python train.py --n_layer=9 --d_model=192 --n_head=6 --n_kv_head=6 --head_dim=32 --d_mlp=768 --vocab_size=704 --activation="gelu" --norm="layernorm" --norm_place="pre" --norm_eps=1e-05 --positions="rope" --rope_base=10000.0 --rope_fraction=0.25 --qk_norm=false --attn_scale=0.177 --bias="none" --tie_embeddings=false --parallel_block=true --init="uniform" --init_std_qkv=0.0257 --init_std_o=0.00607 --init_std_up=0.0257 --init_std_down=0.00303 --init_out_by_depth=true --optimizer="muon_variant" --lr=0.00152 --lr_mult_o=0.862 --beta1=0.95 --lr_head=0.00309 --grad_clip=1.0 --warmup_steps=200 --schedule="wsd" --decay_fraction=1.0 --decay_shape="linear" --final_lr_fraction=0.0 --batch_tokens=8192 --seq_len=384 --doc_mask=true --train_tokens=107600000 --steps=13135 --dataset="wikipedia_en"
MLP neurons of a small language model. Each row is named by its layer, matrix (up: input weights) and neuron, and shows model dimensions 96-159. Each number is 50 + 15 x the weight over its row's rms, rounded and kept within 0 to 99.
After each neuron's rows, "fires on" lists the tokens most often at its 100 highest values on Wikipedia text that the model never trained on. A number after a token or word is its count.

L5.up396:26 63 46 52 48 39 66 54 37 48 25 47 48 32 68 50 60 45 39 66 26 42 56 63 60 53 71 60 70 22 61 58 45 77 68 35 39 62 37 43 91 59 23 40 42 36 51 56 57 55 60 55 60 56 30 59 52 69 46 64 43 97 58 44
fires on: "or" 47, " per" 41, "ra" 8

L6.up327:63 80 30 33 31 62 69 50 75 57 52 49 64 23 49 49 45 56 46 57 52 51 38 56 43 35 26 55 65 45 65 37 44 47 22 45 37 57 50 83 51 52 53 42 64 51 44 42 40 70 37 37 59 41 55 38 55 57 62 51 52 62 63 64
fires on: "pt" 15, "en" 14, "ion" 9, "ition" 8, "k" 7, "al" 5

L6.up197:33 58 65 74 27 13 58 36 43 34 45 51 67 51 46 57 55 50 25 63 49 60 56 22 41 43 58 35 69 50 72 52 58 47 70 72 52 46 35 42 41 60 48 54 36 57 38 42 41 51 50 41 43 50 37 00 26 68 52 69 39 50 73 60
fires on: "ep" 34, " off" 33, "ff" 10, "v" 9, " v" 6, "p" 4

L6.up133:57 57 87 63 68 42 34 39 45 52 78 75 56 64 54 76 53 51 27 29 36 47 47 32 34 73 61 78 55 65 58 71 47 49 57 49 56 59 60 17 47 57 57 50 40 47 34 16 70 45 50 46 61 49 53 25 04 65 58 32 76 68 48 30
fires on: " V" 23, " v" 18, "d" 11, " " 11, "os" 9, "v" 9

L5.up301:45 59 48 26 49 55 31 52 51 28 50 52 23 17 46 62 42 43 45 54 51 56 44 61 62 17 37 77 42 36 65 36 56 58 44 61 37 63 42 48 41 56 22 49 87 41 33 70 61 48 52 79 59 46 55 33 37 52 61 60 21 53 69 51
fires on: "9" 25, "al" 14, "ers" 9, "pt" 8, "h" 8

L6.up721:75 56 34 88 42 49 80 27 38 63 62 45 36 39 49 79 79 54 59 73 60 51 44 58 36 42 30 33 52 27 60 47 74 43 63 56 30 54 46 39 49 39 48 47 46 34 52 21 66 30 69 32 46 26 45 24 37 48 40 68 63 27 40 74
fires on: " f" 17, "ly" 16, "en" 10, "ld" 7, "e" 6

L6.up488:66 58 21 28 73 36 27 49 75 66 37 80 65 39 68 67 50 24 46 60 44 58 47 47 51 37 30 55 28 25 57 34 53 70 52 50 71 68 37 58 57 45 56 34 49 39 72 51 42 53 51 57 61 67 68 45 54 48 33 67 38 20 33 43
fires on: "is" 14, ":" 12, "as" 11, "'s" 10, "us" 7, "ic" 7

L6.up43:48 64 46 48 64 64 77 46 67 62 60 55 59 31 58 50 41 47 64 42 60 38 48 16 59 55 45 59 52 72 54 40 32 35 49 50 56 39 54 34 65 39 46 69 29 39 74 68 45 44 42 56 59 40 56 71 78 34 63 70 49 42 84 46
fires on: "it" 25, "ed" 19, "in" 17, "ment" 12, "ct" 8

L6.up94:61 39 72 50 44 30 65 62 45 56 68 52 57 39 67 52 75 28 50 31 54 36 56 63 49 68 45 40 33 44 55 47 54 63 46 40 47 47 38 39 70 54 62 36 31 41 46 62 64 48 78 20 48 57 51 52 72 37 36 52 33 55 49 66
fires on: "y" 25, "ly" 8, "n" 8, "ther" 8, "ick" 6, "ar" 6

L6.up289:46 46 43 36 70 53 61 80 33 50 26 63 52 68 54 59 32 71 53 59 54 35 65 59 38 37 20 59 60 54 90 55 47 58 55 60 75 48 64 49 44 33 28 62 74 37 84 45 54 81 44 55 60 62 72 66 35 46 42 43 57 62 44 59
fires on: "es" 25, "an" 18, "ec" 13, "s" 8, "il" 8, " of" 4

L6.up394:43 61 42 49 34 53 39 24 43 66 35 34 53 47 27 72 55 43 55 59 68 58 60 43 37 64 52 17 31 36 52 55 40 37 58 50 70 48 50 60 70 76 42 71 55 51 35 50 53 52 53 46 84 43 61 31 74 64 63 41 53 19 19 66
fires on: "ion" 12, "ag" 11, "s" 11, "p" 9, "er" 8, "ation" 8

L6.up500:32 71 05 55 49 66 62 45 32 56 52 28 61 50 70 39 36 79 27 58 69 42 39 29 48 70 83 79 53 45 33 38 36 53 31 41 32 37 57 64 61 62 45 82 20 46 32 79 30 53 35 41 63 43 50 71 65 55 69 60 40 56 75 32
fires on: "h" 39, "as" 11, "ad" 7, "es" 7, "l" 6, "z" 5

L6.up171:56 67 47 31 35 47 70 42 42 57 47 40 66 40 34 47 12 59 57 54 59 51 54 44 75 46 56 66 50 49 58 62 13 64 69 64 63 42 59 42 36 20 47 38 34 53 39 72 42 39 49 53 51 30 71 89 42 26 66 60 39 82 51 23
fires on: "et" 21, "}" 13, "as" 12, "es" 9, "ate" 8, "i" 6

L6.up533:48 36 41 25 45 40 55 52 54 41 50 51 49 45 48 92 38 64 62 42 50 21 68 72 11 48 53 58 61 29 54 47 45 50 43 57 55 32 68 27 60 37 63 51 39 50 47 62 37 27 43 55 64 59 40 40 48 66 49 51 48 86 81 71
fires on: "oc" 28, "c" 12, "3" 10, "is" 9, "l" 6

L6.up654:44 51 51 41 53 40 53 41 73 61 43 47 41 36 71 68 48 70 53 52 58 66 20 31 50 55 49 43 52 62 48 45 29 35 64 60 31 69 49 41 70 58 23 58 37 59 65 38 68 47 44 54 47 45 53 54 70 34 34 50 49 46 43 59
fires on: " d" 23, " g" 18, "r" 9, "it" 6, "d" 5, "ed" 5

L5.up257:38 65 59 58 54 23 81 57 31 43 97 56 47 67 43 62 38 58 51 61 52 38 45 51 44 42 52 47 59 36 42 59 53 63 64 52 60 54 37 58 67 56 33 33 60 27 83 55 39 19 68 51 39 43 27 42 55 58 28 38 45 57 14 44
fires on: "ust" 19, "r" 17, "e" 15, "ly" 11, "c" 5

L6.up146:83 46 35 51 25 63 40 37 42 42 51 48 62 49 35 48 36 60 41 43 48 52 71 64 39 25 52 84 34 45 13 24 15 74 68 63 51 46 23 32 51 52 61 40 59 61 42 58 56 47 68 64 53 40 68 57 35 56 58 69 55 65 33 62
fires on: "as" 16, "et" 10, "y" 9, "th" 8, "igh" 7

L6.up20:69 49 26 61 43 59 59 66 34 69 48 48 49 38 53 32 55 50 83 62 55 34 61 28 19 55 24 61 39 46 76 52 40 74 79 57 39 52 55 72 24 48 39 35 61 31 57 18 59 40 70 41 56 37 46 73 63 18 69 45 45 68 62 58
fires on: "el" 32, "ell" 12, "il" 10, "ers" 10, "c" 7, "es" 6

L6.up689:46 58 23 42 49 64 65 47 44 46 24 50 54 34 51 45 30 82 36 44 74 33 42 59 45 67 69 45 50 37 65 69 54 42 51 53 57 48 58 34 80 37 20 24 13 20 57 84 43 58 64 52 59 45 37 49 39 30 35 36 56 58 39 46
fires on: "in" 21, "us" 11, "mer" 10, " f" 6, " an" 6, "ol" 5

L5.up564:49 63 62 78 67 48 37 32 93 49 40 60 47 46 41 45 13 58 38 45 60 54 30 62 65 53 58 61 27 47 69 63 15 60 25 26 32 46 29 68 40 55 27 51 44 58 51 56 43 23 37 43 21 48 64 51 84 60 31 44 46 47 44 67
fires on: "ro" 20, "m" 18, "ial" 12, "ed" 8, "wo" 7, "ased" 6

L6.up290:51 61 44 40 39 23 38 56 39 53 44 71 76 42 49 50 30 55 34 54 45 67 51 54 73 53 55 49 63 44 41 40 45 40 67 67 65 62 52 23 57 53 36 46 51 32 41 50 58 41 67 58 25 27 42 60 59 59 71 39 86 34 37 70
fires on: "p" 68, "ul" 7, "h" 5, "b" 5, "ib" 4, "t" 4

L5.up609:38 68 25 57 35 34 37 36 58 47 58 48 56 43 16 93 23 74 70 42 74 33 40 48 60 43 49 44 35 49 47 43 50 33 82 53 65 77 60 50 56 58 61 26 23 62 38 45 49 49 51 52 29 53 44 48 50 58 53 36 53 32 57 69
fires on: "t" 27, "p" 16, "b" 14, "f" 14, "s" 5, "e" 4

L5.up637:48 60 20 63 64 47 64 29 62 61 51 28 24 64 48 61 29 65 38 53 57 43 61 54 40 54 48 39 53 29 41 44 39 43 50 66 26 57 72 55 86 54 31 39 55 67 71 31 47 49 71 45 21 86 44 57 18 45 54 41 52 31 58 48
fires on: "g" 22, "b" 13, "ate" 12, "d" 5, "ive" 5

L5.up152:43 38 35 71 12 52 63 62 55 35 57 74 70 48 64 73 61 65 49 40 43 66 45 68 60 44 40 40 53 53 51 50 68 74 35 60 22 49 52 46 59 60 45 63 31 46 42 44 48 93 34 26 45 48 55 44 55 31 40 39 53 54 29 71
fires on: "p" 19, " Sh" 17, "c" 13, " sh" 13, "l" 12, "n" 6

L5.up467:59 32 53 60 43 34 34 49 55 44 29 65 37 53 58 38 62 48 44 66 46 64 58 65 55 47 38 53 58 53 60 47 78 65 64 65 52 41 74 10 40 39 36 72 47 79 51 33 32 69 50 63 39 55 32 08 36 60 39 29 39 87 37 88
fires on: "h" 18, "ar" 17, " sh" 17, "c" 13, "ch" 8, "pl" 6

L5.up79:43 56 21 43 62 54 71 47 46 12 28 72 53 69 56 36 07 32 64 50 60 33 48 49 65 32 60 31 52 79 45 43 47 68 52 52 70 42 25 50 36 42 32 65 46 57 37 73 53 44 59 32 43 64 47 40 61 65 28 43 38 66 31 62
fires on: "ed" 26, "ased" 14, "ated" 10, "orn" 6, "t" 6

L5.up632:56 35 35 22 43 62 53 54 63 30 18 54 65 31 43 43 46 22 60 42 57 76 52 55 22 62 55 57 45 34 39 56 43 54 59 60 63 60 42 85 82 19 47 61 66 27 32 72 78 56 41 40 64 65 51 38 53 35 61 86 17 76 34 57
fires on: "le" 17, "is" 12, "ue" 11, "er" 11, "a" 10, "as" 6

L6.up692:38 34 67 24 60 45 34 31 46 33 78 70 55 33 27 66 48 46 60 35 46 35 53 60 37 45 23 41 73 34 49 27 59 47 69 58 31 33 44 43 43 37 61 70 47 06 51 61 55 56 39 52 39 63 37 64 40 58 48 76 62 30 41 59
fires on: "l" 14, "is" 13, "e" 10, "b" 7, "al" 7, "te" 5

L6.up356:37 87 74 62 50 19 57 43 19 28 46 54 58 43 53 61 54 61 27 39 45 72 33 61 56 59 51 87 73 49 57 45 44 31 23 44 45 51 61 55 66 30 61 43 34 30 57 62 37 40 80 65 66 31 55 61 38 60 46 54 53 23 60 36
fires on: " d" 27, "k" 17, "ur" 9, "ing" 6, "3" 6, "ond" 6

L6.up19:38 57 47 49 55 42 46 50 33 34 59 22 42 60 48 78 61 53 48 41 61 49 22 65 40 68 84 74 80 36 83 37 28 43 44 59 58 65 57 54 68 33 39 45 60 25 35 50 24 59 64 39 45 38 60 41 56 68 52 54 85 26 45 74
fires on: "k" 21, "an" 19, "h" 14, "ay" 10, "ark" 6, "p" 4

L6.up469:43 66 49 64 58 66 35 63 33 36 90 66 78 62 43 66 20 77 79 70 67 69 32 29 42 61 58 49 74 39 66 63 60 54 52 75 51 39 34 28 52 63 42 50 59 59 49 38 47 41 40 58 57 62 44 62 55 62 63 64 22 43 30 52
fires on: "n" 14, "ain" 12, "ov" 9, "erv" 8, "v" 8, "ow" 7

L5.up735:74 73 44 77 49 58 62 49 22 41 38 34 34 29 93 40 72 08 48 64 54 50 55 85 27 61 51 67 38 50 36 37 60 63 74 45 78 44 34 62 79 21 35 52 50 62 66 57 91 66 64 55 45 48 57 36 51 44 53 41 47 62 46 43
fires on: "ra" 45, "ar" 33, "ro" 9

L6.up628:62 60 56 63 52 41 40 27 43 69 52 55 70 36 62 63 23 53 47 33 29 78 60 44 59 60 43 77 57 60 61 55 42 77 65 53 88 51 51 40 42 26 27 57 48 52 52 60 49 56 44 49 62 35 47 59 50 66 47 33 51 64 52 60
fires on: " se" 18, "sh" 17, "ear" 8, " as" 7, "ar" 6, "up" 6

L5.up732:47 62 85 54 56 59 43 51 54 23 38 42 35 77 59 59 37 38 23 50 72 72 21 44 40 40 50 57 74 39 50 44 54 52 53 55 59 56 57 31 46 66 45 36 53 56 69 45 21 85 68 52 72 38 61 67 38 44 39 63 65 38 49 50
fires on: "ent" 21, "ing" 11, "ual" 11, "ost" 9, "ond" 7

L6.up332:53 39 50 72 34 53 49 57 46 44 76 40 34 45 43 40 62 40 65 53 48 26 43 40 40 35 54 68 77 49 53 49 49 44 56 38 30 40 22 30 65 28 42 40 82 39 18 58 72 48 54 68 18 57 47 31 52 44 70 42 12 57 34 31
fires on: "t" 30, "cc" 13, "ss" 10, "ng" 8, "s" 8, "m" 7

L6.up55:25 40 42 30 25 51 43 59 56 49 48 78 51 68 70 65 36 80 58 41 41 13 45 18 60 24 40 57 49 47 38 67 45 65 63 66 63 57 66 43 44 37 38 59 60 57 73 45 29 59 47 52 38 24 64 46 46 40 60 50 77 29 54 61
fires on: "e" 25, "s" 18, "et" 11, "it" 8, "b" 5, "es" 4

L6.up307:29 25 61 44 50 39 40 49 75 48 46 69 45 20 38 44 22 43 52 50 71 53 38 31 75 60 39 81 20 61 59 42 47 50 64 53 43 51 65 17 44 44 45 26 62 38 54 46 74 37 21 47 35 59 68 40 77 58 50 60 28 57 48 52
fires on: " c" 13, " m" 12, "m" 11, " pro" 10, "ro" 9, " be" 9

L5.up581:52 70 63 67 48 31 51 49 63 75 55 38 44 19 76 49 75 54 48 56 67 64 51 54 47 62 64 51 41 58 22 51 73 50 49 50 74 49 48 56 63 71 37 37 50 39 46 18 60 71 65 42 63 55 47 43 53 43 49 19 69 49 52 56
fires on: "r" 41, "our" 12, "ar" 11, "." 5, "ct" 4